config.yaml
hidden_size: 320
intermediate_size: 1280
vocab_size: 5343
norm_eps: 1e-05
bias: "none"
parallel_block: false
extras: ["capped logits"]
optimizer: "adam_variant"
beta1: 0.9
lr_head: 0.00984
warmup_steps: 269
schedule: "wsd"
batch_tokens: 131072
max_steps: 4751
MLP neurons of a small language model. Each row is named by its layer, matrix (up: input weights) and neuron, and shows model dimensions 0-159. Each number is 500 + 50 x the weight over its row's rms, rounded and kept within 0 to 999. Numbers have three digits each.
A block is one neuron, or neurons of one layer that tend to fire together. Before each block is what it responds to, as a language model described it from the Wikipedia text at the highest values.

Description: Table header cell separators. Pipe characters closing or separating header cells in markdown tables, especially near the row's end, e.g. after Title, Notes, Year, Date.
L2.up289:564427527536434569495569468488464430523456478457441494540557494530565473476420486516472468450497464474467520508529449456544419537555468478484525553529511487487468510585464446510592496553522521415558453541561532602525602430497561463552541541695456511417531496468523434511475513496599456481512472516529469467558550489453599585548618426482524560450495556459510531463579557522465584543524602490513546536516494521548409572457530555513521448501464612459462504454505537469562520573515521
L2.up352:551475521561484577533546499489554452506460558525453441526535515507512500501437479533467433554466560424416427373417504523528522560553552530548571512498490518460454525475620422523595492527508498447556424558522567470501508475508507528538479519521474503434471461479406514493541488531550477568515542561494461566529399465598524517542458601476480503530581563471542453534420487462515522468415600545535552463494492571592479499501475496490541495462481456438504497511500487485531540436468541
L2.up508:604455487494603593512452460442512603501501419527536566537510522413487577512471597469502521493459483494529527513523460426595553538551440558431491614457464584553542488536564428515557440416431479554489471561501382477527501565485460529455568440496391467453503522501539501390611472510559532569581544464522498396602469499564517496491538371569481512502457542476474502515546477516417496522543509548511576457523536596584489537561459512512438546412520518489539508468483490445455493455466561
L2.up574:499486522522404549493538495449475527543489493427478466495489494549555479578437495500542417431451524409441537521532527485536389637541494499471462475515475484501517487535543479529544496413565536482488472571531559534489526521446553471556511501539490538459537537486446354570478554477595389515508580528459500485515576477448575556548541505476437510534568537451495461513542576577575508535536624587602448427496485568516457490552517561532527487524425525397555434462495459503542476402541526
L2.up765:539510478549534517504440429486502613536463591540531525482494528536533538462513499546476481488501476478459579599563500497467474564511459545450533526400594658546471482434516575487541509501455540527372484557526424533546553464450506484535544496514521499444453481549435407536561525482500349419459510487554544528533498520505444540653593488489386551473594487413501506418460540521581492519451556592455560452501538488513453511499552492572543454434511502485567477562536518472492492554402535
L2.up881:466530505458518594494468492450559662549463557529588468518429520397503588493466506546591418574527503493456474443496544515501388525500419583473525496492546463545501515473544442569571515467544489561498551519455454468509514515456526428420486527606502448504479534517571398491514513502533471532540560484514472494580431429549473492452467539484497510440578497540541458502470514510514566567475506567536514405455498395550468513455568478569469455496475444334588508526502509501535476537554462
L2.up1027:540497525525529590558488514438455580488503446456442481548543579440519607541497539504460444441407411468419465472501488501536434591544451553403484522399545574515488562499550434520578461384547575444507445541481518457508536441473604510482534492526458452458428524466499437477552506544539436553506513553482413486540482483505556513631542498494457504473476519492501463508647519414521482462434572520510623429474487581503457514484536465506503517430513524385540463499514476464481448462449546
L2.up1062:602503488534567534565538494463555378477436487440443487555475492540513461578439479539390472575518513430438432356408483481544532532524570573503592527474458503465455545471554461554514466550613536456493496513490575431510492558471479558510468529493474460442510549521426531508495514516550527564493544583482439479532413493577492521486461576501471518523553578548515498530417469534503498506486583525570561482472470587521488530474488445419518557518476435434434476489483534454474496480552444

Description: Structured field separators. Separators and field-name tokens in Wikipedia infobox lists and tables, such as table-cell pipes, "Occupation:" and "Website:" after dashes, and year ranges.
L4.up1016:538497526496560567506510514506487541513433528436437543459440526431494494451514446470527481402439496501470579494522445453514515529470518535426438505445507482536450538564534505571546446431441457532454366478448444534419491473462495499479482509508623505402499556536516501547557473558610524493428463478608541395636529550605617509533471537522459513541489500471555524589534555438525500616415423446392562585499456519467520525470553487432527488422502463516580509494446608469494542446439498

Description: Field boundaries in lists. Separators and line breaks ending a name or field in structured list or table text, such as a newline after a person's name, a table pipe, or a score digit ("Zira 0 - 0").
L2.up205:539465512441589630536548484479596460485393423380513455514428499489384426446496443485542502520586537521512525455495476525567450461510486515360519491517486511535454485486516506520469539477555444449470536554457499589491479551529443507487423468421535461459513503500510487474522515612537519485494549525614441443578499555583506514493383537517467542513431477540529569485385535538556453505551516504513475422445530482491529516591505465450545496461530487483545532653591585479451573413511418
L2.up255:425596555494536575554600530513536521502396513453505618495440475518410489524516443502587447443499504550533516576535477477447462493533476525389487454536545580508616483511550582523621408479492484502464400523459479549515511442494592421461534507475473516428521458511516486586490524565535491468465445497581551476620611483540511478560491493556468532533479522478503508433548548473527512513489469500475559470485542455466395537611523503496566555454518549542610499553504556513388479406443429
L2.up286:494496442541524606513569528447509592548461538485558626473499566459535492506476577484556462458490516471439572505592483468528357617538523536444525390433433525502516507549565514536521423475441581515537448596476472608468603541466549513489423503499485500458510502533471452495610532551530460570524599485671557429542548485551572477524513485449451495477484499480492507483527564575515551473429492529480455457493559493529446610474499494471475498415454461421511591531464620474545529457459471
L2.up300:506472509546518539536565495397547510627444485435525572490433476472492487434470468476498604487592473533508424537611436482508575529587483557459513516494544496551512495578476578533456456538600486437510514589383472592539501503443480486398529494572437544402457591470448462565441577487469455495484506541498473358586554486498541555460445524472467592465513483550543515499439499479473455482531501520448447513514528562436448570449396467513471420513528471530515580489514530447495526483517443
L2.up755:505500449526579591544562480440541487515416478479464596474473409442484533476493446551477548491567487507508467550573440537503550527561512559451471543469469492576532495510505584557525528484517384426378453607476478526485506518477517432416428466561553521433582601494486427470513437501543464498503511527507438370546452475586461542467439506564428557501465495582551532482488623434532483551486458587463456566542508472522483525473448515427468452465538421518585395536479611445479505469572390
L2.up896:449553504571503502550599491481528578532436496522523583466442521536523518457517516472538468487514504497466502488556499471530485555547543571373545444469442536495490528525604539577498451518534491479537472565549464599497530539508505478490419483545492518458584494493438516524531470598512533498490514464539477421508501479581523488529462514457566526583462442476549538459384535502458544579549400569491509456415512597474502504525440516446446576397512535522610555589503637465532523545473442
L2.up1165:578585569515552511554452481491567573556556507349514531459428473529383518387470480454536450480535585512568496462496441525436501460568503540383556613480457579559537498529563499571465506492535489550517460525549518554497580495513510480443459417540480516419553569517457479556530465473465469575492444503525457441568522463558483531643431527586506521541485506473564586426596535503469485570530455579527516402407521519520444526625475534400462516484542435488585522579497539469488537508472457
L2.up1248:473476505511486634552554500480497448552461419437604625454398468482417490523561450469562521498486494507482494519550443542509485514594503537356473413450415588539492498584507582498549456488572503497473459576492444662482515494514578483519505528530434458432493505510469414391484459622537581509432495494556519347551550566506532499495467499464512585459457508461537477384436570454509513515466484456517482465454513506557556560524526450454508490442525485437521530645553563461610529413506495

Description: Complement-taking "to". The word "to" right after a verb, adjective or noun that requires it, as in "referred to", "said to be", "chose not to", with occasional "would".
L2.up253:460492478499527552603576518543569496522425470427494515559576553449485480441498528463375463524605455461537455530512483576483419476515521513459443546460430477552485516479586477439514495552535512448496440529542537506479510508422483460476500533438430482466479598561484463448416430515516496476503612537529496396506556528598576557528454370523475486430500446485449540526445530495541509457467487453489550499444488560487504535512402503522484510408533516519524527556542535502577466582534504
L2.up830:458484535484485557539569418525522469418367498462486469535476608503511444568460507532448489525517488428423505507491513499472391531571460533458469602494532492466499538389490511486503603447538447481404458517432550526508430515515432511530535526506507531467438454558486464570498459448548474439546493519580521522515449525461565502553582549533533516490557488529491622448495483490488625557585501517462607517560594548571467545499481497488535471461541386545490491632520478498581480522528497
L2.up869:566534566428591493601544506487525550460471402513489509525435473490555474488428480557479352490479494471469494555442479513451468565534455498433552576483424593451415507411476545468497549529606488486503445549541514522428427530523483529528517508547565470450414557562547434502559493530569519458506542474542559510559628505449522460681540556530526524431466483522550497465503469539468538544499498473475619523521588550475494508562442452523493519508541475532507534500485516428502503510430568
L2.up891:560550475395540547538472508497557609514446476458443553527542440518448488530441523546435556601471456494466500362572545474481485539546552502504546558479467486483505492613499480508520502467528578510486473473545507526478582509502517555422456536519413442429484526439520516512589549550485497438605582459538429416601478563558456460539423494566512484510452459551459523467438480520488517573532512564574539438506500529489462511566460430549456493509572500547530437503520520428486448518474481
L2.up984:491483533483519503501501462519563560502513419461571521626496507503348430519492550554374535551454490500462488497502507454459518525538471530417581522471425488496538523490599524448490515457564526514562457496510534488555535407494443440466553466473449415462440536557483490547624548574479523512544415517532520422603501535511483475464520521518604522467504529476491489443498511585536514538390596577520515443567435477409541461583458459526438505498580485515604508591516488438502507497444491
L2.up989:524567476560560585533565456554451522495526549550500616497503530536511457512474507611493453526479497449436418540531487578457455521526446507476516619532519511485391474555523509476555513466571390416391432516422471581460494542433524553528540473480463419435519612555491388534519638459495527487508423520542527463504570474410570436526530505452514506517523512441508506429469634540521528479499496466470628432466625550481542480500480412499608499409436488463517458504509532473597418490525528
L2.up1001:515485542497423503543523491505477415452479460474505528533488516492436474579480518503520465512435513554466474402441488468422531526471516555534497536545497550561463486443589459468539493371566455412404498476404514477492570452530517580544446563546492466448644481601529557410470625537457487437596472486553474523514535533494601466383450499481487534445497492504532545489494528602501478533525541511549577599565440476472417441586477446558509469355525541478534522505509526495508474519447386
L2.up1217:628530440528503577550495503486554471520549408402452540538503497461444576434439525568393451509483547531494516527457496512480442485515458487526476502501494462509444476480517464470507520536503505400531446535456493508552502506443516412426435496443462435468472535488448442503544524513560537492497538449523436503569547485469492489515543547524433499520476465460467556483410488491496510440544483581534446455532521497539465447415393455420432547521569455450570510577457550507660491564518491

Description: Place-name hierarchy continuation. Commas, "in", "of", and place-name pieces inside location chains, where a larger region or state comes next, as in "Portland, Oregon" or "Loiret department in France".
L4.up848:557472396482489543602530478500578481515453541376472489434426399565445532505434495542509522494495496596538497465522536463461552572487541547492492508430514489624586509489513553453499532364531487551541544523427529506540526473483518500389451432518534470445530474547484523450618548606508504529509460534594422407552586495499514500528403539502498517452418562516536468465519486531530538442537554575599567509483539544504499479639509530451545473494537521450529480476426527485411476404511476

Description: Appositive heads and place completions. Fires on words that open a descriptive phrase after a name, such as one of, a, the first, and on final pieces of place names like Tennessee, Iraq, Ohio.
L5.up476:532463483499551502579447494450486511534463531411489562507430432599429495489440564582438476409514549455518540524553524458483479513533438544498474437515502504485404526445501612505513500408558464382540502449536554457467497500482493463515611487581436520475410572537545434502508514500477485541489517560545622400491547616447485542498429520480500496475398432430479455443515512569481448496402460499513596482459434593459528506539387516472466515460442507432480463507384527489497509497455425
L5.up491:559407502544487527544497509512555522425520508538539438420499495506453427455442543553536597518507494561466513380551524478461570495452553596497540476491557512553369500463496589418470427475519531521431503513517571452364438469525504501492525492558540496427568565535516358498492464416559504482515504548562532485610527570645511418455514518554480513518536541523541530544506470523552458494607554571442483544475553547564500571547478464567473499438531421542571561560519556537428510494472452
L5.up582:484455433552532488443519480496539456472534470471609464516475488474482462414497460526478570517510469528454508469516482573492465529539575570511539476511478503513441530555480519483489418615546444498523469563463558543560447474509411496509538513531509503478412517482415539466470508505478457530497522539443530411479507455626553612491373538544528535402513643508455459428359487444496455539515415502580432577358484583495536504534399471496426472480455535503445519615512570389489541563489398
L5.up615:509486558467503515421466440494448557513435502475449518556472495467477483394477506513466485417467608463399504416579533433459486602570555475459487592427443479455551531493506431553529480591569474479494487487441557450528469515427529623457518487639461497418496485546399503501536549639485486451524543527504471493587462563490428547510557460472560538529455542501476579525442570452498606406496440545520543506505536567529487507412505542532484439394536443581553484545489498517536519449482492
L5.up709:462448536512530501422519462475476425502421403546400466599472518481508488493410590397504513430530484523469527415439496472498508559551505526495566672476610490522523502408511534547520544563519502495457561424401501594614433527469513566483540507558464522475594542604440505477426504543397499408421526510473468526584475493531486465425576551440503531484519625459471496467497465510556587555542435492492502509503442555511483573516510548481458450458490493517440456517459514513505527522503484
L5.up753:540453458498443541595459532466432501526476552521567479512438507559447462517502517447522599588526501427506522492565486521526528546530492583494493495602517529528621512422519582516526443553509438574425490472534464510541497433526583541515431523561502489463547475590378544520444473453503486480525487605427530392590476514501439596499476493485459507459571643516496477536484535545574466506508422512501512542422493592412572473462496484462462495394521526503556557617524532501529484515465425
L5.up1036:568424560475437519504530465483453524533493520555546539543455441564577500620518500514557598543520508445534517540528508557562508555496469613464449485511485589541479532466420486438490526621503418542468561520544431515477541481466499422496579616541541412474526522526488531488450425456540567470484448598457482454499504476596509410526617461634557491437526522515530436436455503601479453505487526547448510440484523583549487583528493505462421493468554477493463535618457453490517441533579562
L5.up1045:473406534518484523480503459472521621568468482463439519529409465476517432472506519590474515516592523577476543488524496591534557585552499584476486521581490452532488488591462473551436463450491514455454499571452549598531493454473484552446458466613498450527453506506499396545507523459524489526455559563558466483504546520553439454508506547513430530459428594536469485392495570497517481512528544524554539565454531500503485495499491548540544559527527455470531539533449571489485543448494524

Description: Place-name completion pieces. Final word pieces that complete a place name, such as York after New, Angeles after Los, and the endings of Syria, Detroit, Queensland.
L2.up111:487504537434537593533592493494479551563496464486519535515490462424431523465473494507403506466540536517541463510567499515567496485508453529540502522516515500582367506466518474553578432511445437538514481478468478524442541506386562473526527437479550521436490547542561483476449526506573524422616558456482467518591610473581542556394489524547478589570450495530441478503575556434556537454439490448597549524540531583580530477532471401434542440515518590512508555488446499451478512417562525
L2.up444:534525436503533510570526489422483622592473483489494437585524505558422534532532466504509515520418525485486508453548515536490524551523421581421576566451470487515487510478515409545530418487494524549500521516504458568515521523422547444436432503556542520502461533635493420481397419536541469423543549552565534457522607506548442542461510431527474550475460523474538517437561455506584497604477410522496483523440432562494391502550416513429519465525528489428528572582506527442444496404500540
L2.up655:487515486356594481430466448456544522543476416459520484471344444512434400492501513496406479560532460503567489376468523546509528503562520539542546419510557449458369501520579471524505542542581489498510575492447488467592509500540445555513497508453504456483515539509514450414491561525585452512575613534532413445497447551477432573506460517505523557445500603463483564403447496489589571481497529586516468497410526481569510449473506443510479447487511574501641610578477520529454553508513494
L2.up683:482519476444620550547515452434537569622486491361473536529541497538394466457441503553423470602437476465500483428546497522475524522564465525492453479472490463425451527438569426550491463464503351494473509557534469507589602525471508426469450490605523382456555543570545445538486536474633485514509564497552459428495550446531554509451527435542446552457469508500519552485503421485561496487425468507591420541455527489582464485515456591473562477456472504462647477580498455522548579510574538
L2.up692:547564428515531523440514467533485547555542426506406500438489453556454502379509465534403430551549472435479507422545504512509522478572484476431594507485497429502482545520554484452484510532449428497428530524452507551467523550439528504505405482527568458400503515500519467463525503533551548531606519587599406484608507442601529497525538501526459591369482493453433526447508549524527558567529505513500485561430497467588463467477485525407517419431419463454500484597469523503489591458523516
L2.up1058:542566461480467529491489518437604523581437518497501444491422477443416452421490491510511507598516581455522534490508565540544501545503403508425556491504498425537433475627544502509477584477481448525398451516499486508454623490457487550405468501522487455466486505568557401503504478479569420511612488496524538441603521472672486541480507463614464491451434600533542569472521512480528596510469460531497496548450536502564465562530478526413560443396502538467646556536397546504477548480545500
L2.up1133:459477498456576499533528384413502592568459506484383430503465486552402422484524538509527517606437424469505510467486461558462433464584551496436571471496556493488467503423472379554452555544512454550460534575521443578453460452526507524513347459493529489472570475515477513502516571508582491480486431537587506487450539478490578539467572461568533581493517575452480613491522471538527479499579481497472500552455568464590435459466489551541569454489392480485605604464547555536465514527583529
L2.up1278:451549401462544570484457546475499542573441466457369467561444408518366513506485540545445554576515499390558527431553536438610500502589547546492527538535579464533467543558555488583588534474463465464490579476494464570540518476421478507497483474481512414520525509543450547515499477499477434509488627501604438439502552423589504459497464546608509526488489595524429498476499476443497513514485515525497474474439531478550444519488440474417518515532455484438584414565383496513491531515544491

Description: Table first-cell boundary. The separator right after the first cell of a table row or list item, mostly " |", also " –", " as", after a name, year or number.
L5.up3:516481561517497559527495454474578456500430525501470452516376516589461568470464472469489467542514522488554499411524520496509621544556539563489518523413477564522453517493614481570557457459577494492512395479523560480448578531479506506513455547561524389475437543490443447457550512547488508572545531469449519525425559582585519458467481527526414508520644522485521472496473610503481544552554552569491585489488443567506441435534481490483422507559575446484457393484423505493357472412566460
L5.up57:483456563542474541422538483491489547514393448521396552446456466518482615456527554454571457401478447573495545478504525490481491573498503497409511516436481491541607507507548447615506500517480476515382488557429493476507524531490561524392542544606440562411518547500419423459547444602552468501565490556505541479522446517518501551548546464505483488541490532510542558512491579476540599434482439550528582470487527578534451556438534479395572448473426528466533497538438585499518535454442486
L5.up171:449509492502540524471495487501416476528509499449492489501527435512468458413462525522557503530480457513561544478546594546549620533598503526484465527459566592522524553567627436507467467509537509554396472540455522492585498442469580429439474495487474402492592586444391484432538553590522479543553557499474577448445514447473568541550504475509503504541579545479559582476489590410453622550431518464541468513445600557575519502479494455561522507507481467515489527495551504508458472483516425
L5.up222:486538455482499533497422527485545415491511444503561622566510491456523415542454499516537499450487576418535539493437637609525564555556480475437516511505457545625514527516504521510489401526496421485494444498536523521525509474587551430430349530503546451520460557514490409460516571584439456550507451503504550492472440508515481540539436451501472495565538567508494576437528588431439503488515424488446504506471490501556485429521488463525599518539432487515605467648484592540442434420517480
L5.up403:539470531496545503478483522523440458461493538514495496538465469537435473493429538508591486482477581431505452468517609517452566513529527497464512514554546568534544596559574445563527464528508443584468488528452468535513490413451549505510450653432466417560548455493499452496553507513485575495506537476469587650492508414511527524476551535526482524545572603568583525580427457439546524469467522550566511577456531506604636574455549523532547531410468511557522485505513471586523421485477495
L5.up454:442529520504595482472447502487454589547450402480497600498477522491492494515580526523564529408405509564574520524580506469478473535551557577352473492516493571563529460564483468485530497579483508601378499573502476559518478420518542523452541554549539503482486512511525473557560426551500380482531491538539592455546522568477619554511561483521527548508516502495517573458511550390508607466491418590509491504480536488494445537556508535496559502417415517573630491609487609515510466513408479
L5.up1191:442446481509481564466548496457510451555518522513492539484418485487469572558489465550519506422499547577480489487476504502471575509482531501544441522411444483530512523546516494595581385554483372504465441513466557547454472565499536420436400512574462475425567573526554489468528582566515529506547508543523514487608485548524557427591479515447441438508584483567517520583404623505514572477500463609535539380560544585544452527478508480517430479517461511452484510553461599483453489528447493
L5.up1263:548555403514581490518458525443459569553524444447563532490475502500514534460490494518611622494507418501541495474526633524485555513540516524432422501457513517476426481556575523573505490513489497524396451509474454587579476459478517505487420493551552531463451544527545515510556528593518426544518482537449581469542535501470610500512526524558473533508484593533548548435506502527527444527549428550537482565504503545510520472459534498537564471496424544543599585481523607517495391432504355

Description: Score-separating dashes. En dashes between numbers in sports scores and tennis sets, such as 6–2 and 0–0; more weakly, mid-word pieces of proper names (Dundee, Lincoln, Vancouver) and decimal points.
L4.up751:472479532470506491487530498396533485478370444468487509507528567526407509584492468405511550479632601523528488419372441462491479515531476527475516475530559451446476483468514490427566448444522533513517523516527445507462536505483444581480435533537467495425522490541475473531459485482560509524447546647538534469545487535508421527511478535491514579491495504562488496557609478500461436501504496413608470510432541483507455472511485622496530477468401495486528500433523421396499488535403426

Description: Verb stems after "to". First piece of a verb, often a split stem, right after infinitive "to" or a modal, e.g. to form, to particip(ate), to exhib(it), init(ial); weaker on table numbers and pipes.
L4.up79:446508490500507450362591518480452490425445471473484542617560468514460509563567504504537574556581435513438545585459494612443411483531433587467509447544471443627432516445497495491490436499497562477548501458545490506538572554556501508506476447467478397515426472609444463445547473548485446485537490558497465542523449524576504460460484467573453489449564479520526495516465467472529478497516511528563514482512574602542495546432450454554506545420528427447572521553456477450570443587530427

Description: Score-separating dashes. En dashes or hyphens between two numbers in sports match scores, e.g. 2–1, 1–1, 3–0, plus hyphens in compounds like one-act, 100-ton.
L5.up24:495500500485534549491535503451466580496500402528531594472434494435539411444534404458498512460580559505408498544565484516583479535554542537377556554441598541516458533483543515572545521478613465470524465564479504617551533550562484532435560559610462522411522565465470476463616489573541557507416519455540435446549505508449514488471562514411523527474405503553523542430465628547585533534535492452548537539446513515559518431504524538532470468462496491521542532509506497447408526460521503
L5.up211:498548544530539526588510522394449547462457452517492577555537571437411502519453448507526421481519520513586540402545552434553566555458544543462470602512464616446455495403514466451522548452440517515528516509509517571557630542543458626415522508530369537468557550578451504436487504446462430530586613520484476468510485568553464523453524569470445520446500503506454510529507435463536394498437532507670469482443523531525481487409486499462508511534483535496474508553544526450546484401488425
L5.up326:468388470492517547515438497480543540521502455535508624543466491493404421575504519442520555541536474531466504415449418383537495565491551579518554445504525459476462452475465425441547545533493426484576470429435512547482466476536442575473558559547490553404595559537441471441591532559496516463498489483480524455608460524586506437426558568472492540495458594543443519345506533487545456470503478482499496467425470530509543508423477577449514477440487443559477537518504477507528467492544472
L5.up369:430434458509416495493443471475482504498519436482502501557486484488431464525513463546470521484536437475472443329441489480507589554492578608543471438552635561524502470391548544383486468577460426512561484574537528485494504446538468444585519523563508504471518540500473568488530523560468469488433530505515522465532452514523623394486552514521503498523618600508494416384492521511523421527611613519543447440428518453469497496525440517525422505519470547534547408559506537485468407486528429
L5.up568:508430474542397523531464442480499544538589486602535540589482480456507526468519526592513612479499509562519394395443508506466558580550541575522488520513490412544491521441562533481489477579547479499560496565447439467515495510516501532502472529443432557476508471456540549520527528416422452578542509552624430539470415590447534554511559428520443541544541535555521531488523501422478417571412474479531505556479516596533508541435459446527432533475489552491471513520425503496570486513522530
L5.up767:545379385437468483529439463451528541531489376553548549461446503504453511451509474540504622544531482457514560418473476536480547582597521531432547471525447464416483491466489534497566629573542500519617488536505558428532470410442586501514491498540505436473463467477503512450497440566498450613533555655521454361543574644527456545480497459609481522519569474562478575477445399518480500512488571492418481479482477493549570537423542457519437499512390518476511565493443503454445540466495474
L5.up989:575380487387460482472496512454568532551516456530443592612518474518436564573466562471519528512512538478514476372448380441464531518506549560441449566440514474473484487407451452468466445541442551501539454534469476472560527461589525478477511505590571412434490482494519472547639525475535430545502549501485452444519480589465533401486507457488528519541571558554477522468431504484502498579477474469531513440449431585542487535471384496561470422413525508476503544537420543476538456522556505
L5.up1099:479495540486499551470409468447540494518462448406423585558502503423451535590476429494525458467505473501478437375419477462562605456575591508509531526542564502469507502645505449419566421456487538463563569644477554540503515521503487456483440518491540485477529556513519468491421454515565502535522538536450452458576489591459473476511465439585512524466517520471518437552462559536452530505539521493490542394608468529376378547412483502513537479535552514497507556533476527493524423455516408